{"num_hidden_layers": 13, "hidden_size": 640, "num_attention_heads": 10, "num_key_value_heads": 10, "head_dim": 64, "intermediate_size": 2560, "vocab_size": 8125, "hidden_act": "squared_relu", "norm": "rmsnorm", "norm_place": "pre", "norm_eps": 1e-05, "positions": "rope", "rope_theta": 10000.0, "rope_fraction": 1.0, "qk_norm": false, "attn_scale": 0.125, "bias": "none", "tie_word_embeddings": false, "parallel_block": false, "extras": ["capped logits"], "init": "uniform", "init_std_qkv": 0.0199, "init_std_o": 0.0246, "init_std_up": 0.0284, "init_std_down": 0.0284, "optimizer": "adam_hyperball", "learning_rate": 0.0059, "beta1": 0.9, "weight_decay": 0.0, "lr_head": 0.00506, "max_grad_norm": 2.0, "warmup_steps": 319, "schedule": "wsd", "decay_fraction": 1.0, "decay_shape": "linear", "final_lr_fraction": 0.0, "batch_tokens": 65536, "max_seq_len": 1024, "doc_mask": false, "train_tokens": 553100000, "max_steps": 8440, "dataset": "wikipedia_en"}
MLP neurons of a small language model. Each row is named by its layer, matrix (up: input weights; down: output weights) and neuron, and shows model dimensions 240-495. Each number is 128 + 24 x the weight over its row's rms, rounded and kept within 0 to 255. Numbers have three digits each.
Before each neuron's rows, "raises" lists the tokens whose logits its output raises most directly, leaving later layers aside.

raises: "ly", "n", "gl", "ive", "-l"
L4.up1220:129126101135136111104177140150125127129094096147145140117090139154149123136149138144183063132173121121117152109130124112133141106136138086131119156109131119101093105169156163126127112111109122124141109153147087140114141138128135108130104107101104107113103116126116107132132118186122150101137139125134108105171151149103094143139120106116161116129115135109126109100130159129096138086136109157078115123122163161119107184149104118147134071153092152088112143116104133076138126111093139111128141132146177120125126110116127108112110147131164131133111133117138125127124150123137182102118144159109131143163127126121157110107142142107127115122126152139112105124146102161148177146119129172114139138177143124174159153129127132132153109159090127101112131125111134132178138163106113
L4.down1220:100146107137163103123124164129135128122115166140091123136107087180122073146137139115075133136106147142139161135143130134159108120115140066098130127160156116128069134158166106127089117186153110086149116103122068111204079136192095127092132184143153144124105124141109144154133122110139140118117157159151139105109160131115143112138166187129111113105158087116127148152140136105112128076131093127074136087143140152151149180129161175147085146132114115123079163112112127141123112119127146094103136147144146099114119101113093121122117141170143101155099163106177142183134104117114093175190122101146119108080120135098121125115125103121141161112150079114191110127141162125134121107132145115108100111111108112135130085116150132113072153123096106166105118140123116144149100117154105

raises: "act", "ast", "acts", "ac", "eh"
L4.up2484:157103092171114167093160107120148134117145125124131151154175138117147136109123162084114081120114123142158122131073147117122152109125128109129110110197155168130107154137102146163146110131162089125160132064152125094098157138113124159106172170111187127111113130125134116097124167142157137111127112171120113112097140129129090134176172115104152167097102109174154088180132124144136117128147093159117155107081137146117093126090120133070180134147130112145135089137153161129109104142075147124173122161105120144146142073175160121130165118119142095113104094124131106115144110112127131129118108131162114148142134104094120151140104113098124108135122124121129128152113125136111117154124126095147115095097163097154138136166141164131153116072150120116130165143174115112168068151126142
L4.down2484:124110185136119166104128164130136153101114091128102121110104115113116130117121129168176162132131169085125086116121135138170133108102090140121150093110188113145122144146147116110114115134148133137114115107145131142115091115114122116104147086060120167103088171167116092139148118117140175127102157135110084135126121083129149142101097132111126153121135085159081128116136085085109149162118128124144093078146125139133123125110126148121189149130131137130137098149129157140087144102126125118151141141110113116147138149124119120132124121122101102148140063122145145120157151166134145149089148108096114138114153088159100122152147152100148118141106104146104127120139123113114125127139172081105133090112089145113143133116121106114104104122095121104115170098154138136173149101147144

raises: "ered", "er", "erb", "ave", "erman"
L4.up318:134163131141110134133134134113145142125112158173129120158129118132140112143078167133102122150134167117102128092113095132147129113115140098157136136169149136128126153101140127123103121122129125120104119121119147150124103090127098140149105097151090153122135115137125143122146147107114108134131155136109140150107140113089118119161152128122170173135132114187105111120128131132145093092150122120153111152123092182136165138120125093168155101130160144073134142115107141132126119121129109113126149135143160148082116157120124163075162171157098133110145119162168100142131126142115137138178095116120107164117149095111121133138133142096104054161143140095098140149097127120124152155102112128114113156142118146126175127126123117131095151102135066111141125147141147155165117155125140
L4.down318:125124165166094165114177094135127120105135121089127084121101115089144158134123157095113147119110174108154179139123117122099103115152144155147170116122117136188156097160151085162124126146137117138156113166152119142095085142142144140106100116180127102167123157126101140135150136117086090105127167148110133121164158144149130111144140122127110149141123085102120115071109142131165134144140088125182120128138145109125122148100140184115118138091153108141135102113124141150093099155127099126103169121119157129154150132090109150101132165104154120168151179122102111115126114106123163130134103109154112154141156180140110091103142135177151121127119159150135152133116182147138145094111144158144106129126089134141127133104150085083141141133145123144137112117119144125112085104112134

raises: "ang", "by", "olas", "uch", "og"
L4.up1159:135093106127119112148126128119134102130114130099102116126118086120162094101103068157131144127109162151141082121125158114114161158141121175152124127106121117149125155134133147144112164127116128102114102157092122122155115121128100124146142144114134143172126105155138064132135115105144142111156142135151097123105089131127145115105132058151086145143121129098121129150059147100105123128138149120124124108160129128135095186116123100125119071163109165112114113089091235113119133156157109090104162121094152132103126088110123057161112117132116124119087189114131103118142157112120150114117101168152095100189143106101110109142140116109102113114131104126108092177154155095157128153153160127112102174099110136133164141123122122181137122094127150164099118150112125129138116138140119
L4.down1159:151128095160125144156097080129071111160149109116104125084136095122112115142117111078110160098157162182116109127119125114132126104123108126125154094152136136181128134131128093084187157132138164124155115129085161131183137106119119149182158099119175101153127135122149089130116115118156115144144128131125113148079120157140173145131100122083137139163095170091103163149118130122139148125132133079123103082163077141138063137102155153117105093141104146144126152112147112136088152089137113158104154120135129116097083125135201103126098113067108119112124110082145127159137136107108137146133142116147111102143119129146152149140084211119129164100157129121146122121105187138117109140121122133136109149122105131154133110158148117115118122136149096112159100110079159080114162147121130

raises: "er", "”", " website", "erb", "ing"
L4.up2155:105156088116103161174118076103144165121126127121122136122121129071124114134127119140108075157110148091085136120091094115073185108106116159144154087108139143130152109135106094162129160135168132121117130055167170142132155128128200127116121146112080149137129121132131111154114175155124103109148144093109163147138132123134095144116141118116156124135101120131106160126109114150141126120131104128106068102111159150116102142100122119153148095135147115132137092097099190129161086106074165106104108147102121148119139133157131126178085125135148132160119097079088118101131108141139147122167156159084116125150137159145071114146130180098121115127123131087121146112150116103149154111159135163133118132104143131098110123169133148155114132107107085143138139128119113136130130115123112
L4.down2155:106111124124135154108134130085132092113128101131134091131154147126150097130172104161116137163102117087142149076165136089169139092107129123119139150155107125138110130131138141137101164108162118118151116155126115112102119114164125142142088111168134072101148125108152113139121146145126114142135087122136102140170138122096100111149100125180105154147091133113093151148131136126113145157153111141173143157113117133151164088109130130129159167184171144127083137135130101103107102118157131154130079113153119101082165154145129099104138174113095117115141061106148152109147100134118107131141117116106178197138168123102144105114126130117148179112131099145090078129145098121138126136093136097146119110151146133140127118119138128151150122137130131131123110134165111133139115106106186

raises: "iet", "ively", "op", "ipl", " tick"
L4.up2527:120144130120104123112168124135146131095081152122136122163143084169116100141128171124142134165132124110111106148111102116153123145099124134126135174134119134118109148130164158123113158119138123095107162158125127122130153109097149160120112145142145080109130124122153156110130079151109104080098135139088118172192101108146123133146144125114146129087080099138093124119069103130080147149147133119112125084134143150124108118156099121124150086127095112101132132106128123116123089162164113096076189148123120133160163136090133082093077102150106109108055130108133075126125154141119115109157126149131155163130119115159151112125118129129130112098141132096100125087094134165150174135144140118121131109133114102106145122143077143125184157120124102129121134145068149153133086111131113
L4.down2527:126118149125136117166155128195111154135150155158138124131185098107115095141120122119127111107152081140170125135144145111082131168139133126115155139119166124107098114157142116124168120110189081125116140111116141115146128175113114110099118103081139112144154147125131141143127066123125125130114130098134188104102081130113129130102095132165124154126101157100088119172124104131147155143141101097081092170146158165152127126109111084161141138143111078107138160138122154128150103133183152121098098133073095126169105149136179109159110165122128088122113097117145137121136128105109125129090129116107068121109143111151128146160120136159160116158176123132113132106124144114104152118126109106099159128155113106114124144159120122090168152146129149156149128146126129113141094114103081

raises: "kins", "wood", "oll", "kin", "hen"
L4.up276:181161181148119148102153133140141217104122155177117112158107084126161129123132127130140144085110160172138113133120104125114105120162156151126089134162131161121104098128135152109148143124125114123129133132083130174111081167161134116142140148129132109116120175129159130140151110148134090129137122126124130095120112164128173153127109138131105128140115147140137128123140117099099119108143129138099116113150102147166111129157128107144121127151142111169156113099124169149113133133142141109077117155127156165116131112113111116130155185093097133116088153089156133108104146137163115152112152124133125154154102063126104149114122125132136074154134148117127127149111144123130132142135137098123147110165132134116143119127108112155114153116149152123098094117091155117186119123138098
L4.down276:139149158119150121082136123154093112120199117133115156095164150156148117090125102137146130093113121126076131133114161109089119110131130127093100098076096088119141189164135114119113123155124142123090081088144126114134125103117145122122142115106083116118087128162128131144123120114110155098148156110161123126149118144155176090121122146119137142113140111110115130134107098138136128152133170102170137098082123155150133145080143127126173126131123134162170083108099114117167112139114127104103126134128121120097131096153071084122152095089136131148105101116135098099137089102133142148101135133129090118120118144145171079111164103133147146114150123132112131139125131112173150099160128114141163098107109137087148140092133144091147114180136108088147123082118152160159125077079104

raises: "ate", "uc", "ively", "ions", "ion"
L4.up2222:160143128117120122130142137157145073121122115101137148164146108119115143139146143097113087118113145160119102139137094113106116153151132107143126174114110125111161163186126110160127131129121155155136092147143147151118104121141151103146171144153170140179158165088068104122118118112091109161125137092109139166091108092122132130158123098121124101095115133177123135111154129105127090111134156090141090081100147124099151127113137120117138123132110111159108131106130101122131104129129132114106146141135147119140110120130128115127115151130103145107106144176122111127075162135161146118124137155126166167101180134124127140116152080107148132135112162112126086142114124073153150156091131096083160145092110144099148138110103157126144160151113116139136136107125071122150139091073149
L4.down2222:115144108102175115140107140141190136143108144129123169082161138133105103141108105138120102120147098117152139148100109117150135072104142143137145074112158178139153140121145139086128105142108137201129137152167135150184152152128122118121104123129122131166119121094147168131104147118133146160123131118120142169137131091146119104123127102158098117118142080143132097139097141168136118090092100083097110139113098150129141160173104141162149077112078106125130133126136099144146146106075130149091094071111139121134180118117115156141145125085128124198160171113126168161174131144157101126160107147104143138145117090141109129101112154151126151089131109120103139143162126132123151116135156097099121119186109104144129113122095151097156140113124154158114120140145166157138133078134143

raises: "ri", "ript", "ron", "ara", "ria"
L4.up535:170168125165128127148108080095099144141129129123131112125136104182133136151143190080109157089116122134109117155134129126148144130092124155134112128136133173125120091113127112147133119170094153119105149129162133106088152123166166153117123147134082093103116114106130090125106166119114129109109118157117118104132147154140128152110157113138148088090119116078141144113150126115175101083128138116109171123115175167141185137136111123139165131085133134165128112120156183128126137151126111170104176153102158159127169097097110152092117193118118177102094106133120090142128141084119166084146108114137094187131129132103144111126144080096120105115100124155132145143153148100111155115144171132063166119141094107133133153132094108138096161137105167124146148109159132161138089103096100
L4.down535:107153088089167131141136133112131098145074130129136139111102138140131138130120130132113090130135161126127144104144120105150141130070087153100161157108078120153192138102081123091176094133102086153124160174109159131116110078165177152164144144140119113142149126180089123140107123117141142098113075164165094183152085117114133181148142166111114114108144148110125169117118147122118101121133151131089112126091133117159123123092117104140177119132152140150135154130127102147162138114117101129123113147139125143125119123113137113113114118128106143158112127147141180104116157118162117130144135159146121154084166137102159133112138077117109138158141111113144179115154135140102125095101134151181134151105126149144145139139161128117090097135151143143084123161135137081139121150102106

raises: "est", "hold", "ify", " famous", " centuries"
L4.up2337:132121122139120151135178110143130132136131170117138126145111107146127085148118139106126134111135117105114129106136106133121134108081132103111129122132135168136144093112137094112139140143167076121144134139117192136156128093143164120124137157133094109181127125159151127108124105139152130087116158146145129086112133122137091101106103130166105149143123121129114144123115162118103087055123157145107055142119161148108087145136119160114166090124114131126117104082119129113152133093127143103137158132127148109104144112104135124127128158109099161116115102114119100121114117160149149124172105158101138097167109089102104119135149174129149082156093140131180134134084160134153120114121116137155141105122136136156190101182150137115120139147144086161139180138138121121146118134125118
L4.down2337:074128124102167152143149143111152105125136140113104085123150132105120134123119112116152128155153135129114142173130150135171144092131115120130100088115126164115144132152135133142076166115098114135113131104159081196104080181140067137158100124140125124082123139157157100132136139137150122106090151130124085134135109128117144183147118119143089125135134129131070131106132129136147151154117073146127158096104139085136133137105121161131107118097155086145142090168079082135125111157152138163109111127143157125148189112160114172079096074118124133117161124160104118118152181101149128150154160063158120136120124117111106130131132110112114135180122099079132120124136138097145110142143091111134130168132157134124097131153142105125111082082109144123136158127197164135120099101134134

raises: "acy", "ship", "ole", "s", "iff"
L4.up1424:126167114189149132166121069136159153123134105140127113101103159123150123112100105125116091190132094099103114132102111114142190115134081150139144135111117146113174159137135136126131153129089118127145124100124149078107133110085122122098091114101141116104133141094144162113120130122123110061104193149130142154110112155077107145136188117067162193150130101143117139080128134146096105120135099121129138121087136100127144137161111137120159127126123168154112143125114152095125116146112155146147155121135111165084120176115126124143151085115098150135130089173110115128136160133132082146142180134128119149102154124110130096128162103103088113127119125118117143158125100122133153117108121124068135139159110146149126147120176124153132100102158121145112185188121117120107124132113127
L4.down1424:118133090104121122147151119121129159118117139148157114131167152114112121141147137108144108180162126140179139123106155106131133118148113161116121148134100155081138140121154122173132128103138106095130109158152113133114100117130175140097120146140135126143108100153122108138164126084105129076129156128147119093141063093114133138116134129097151152145151102134197122124149124118102130089133127127135130123083159121146121084165162159086169110121111133114117127167078143120134089100094143107136118131134146147160131132121104132133122078084128102144108188104120159121116127104134139116110154152175080139096120164095138127089177130116109142127178102132127082126169099152150116134123099165101134142113144123090121137182159115167101089129143103122136157102118140119129112065124138

raises: "han", "h", "hip", "izes", "hat"
L4.up1470:173159147106122123143108138118151122109148137103130132168145098131112098105137114109079094110076148107104095104137120124078104111138137130161106123125086137144155143133135169133090135138156164141187125110102118151056107149135138163130108097109140142114133154120161133113106109099117119148154122165146114164116125157132115078149117108136138151105116117120120131129107180112097137119126157151119135147104117135128185111115120125112146118093174123135136121108148138130112109105120100119153173144166128095128109144145176122140089142153112177147101145140130113117112171154096139117157099119166119124147101128105106133110091107099150137114079172121124144117121165101110102131134135120104111142134121110118107160134062137176104137140137146089131153093150154182130125123150159
L4.down1470:134116172132147155107129141154162148093159131160153147103108089156136106136144132153159130111170126135143113107125124081153126156112107163119139119116141157161149141105122081160139124147094132137125161105120150169137147124116123059181074149121153166139164147142103115112129128132118119169149072102140108130132112110158153144089096127130105145061125107117141119116130119165081121138122116169068172146101089121074141108125156120101135089141108127156117127132132131133119165141108136127143129130154148132111124133144142087165126144153150117136155101088106116114107097107111153114170129119072114138103140096114159126159142127083113130124091127147140119125118098149086124128192102131110104106163145127128146134156119090133146117100106106128182128116126154087137128141125081

raises: "all", "ep", "ac", "ae", "in"
L4.up1648:135122103197139127136134136174114120132116090129135081137129134099157114130083137121118136129136114130129104166119093104151130102128138100148095111123113107119127150142112103106074129078153113119171097132139157132159113116103134133099137147139121116108143116118148110143152155126108120090095149108149114148172094128097142143105153096116134201121105118090156149093105101146148128139123115100137140131107089123129138162126107142122130122100099165088104140111122122118134132141125150124135193150090146143086137141152095145142108096120093144124170097128130119104152139150128098136131142096138133125131129119128132159162120139109084117130084113132157108143117128130084147169159121136120137163192117153126132194162152143122106094101115088117122083127143098086138144157099135
L4.down1648:094110152181118111104132071128155109093106126148138107128158141126142159139128144120127144104157102105100109138166170138136090121133128094135118113140137128098170106143112179079121135138140133135137080109130116151107151136094130115125140096130125160082118062113183110123110120120157108146118138117152097135099147102121154109140105126113101107132117142133133177115116165162107099134135165101122087136167132133133103100123119167112168072150115134143111127084100141132137076090134163106080108109110124174143145083148119097155101136163142075138121089111115124131120132098090094119106118118153152143107126131123105156102135155122128172121142183114099117133101168114120159134170127132096117123086120098127129135088123115095134155146102113145085132097133152126086117150148112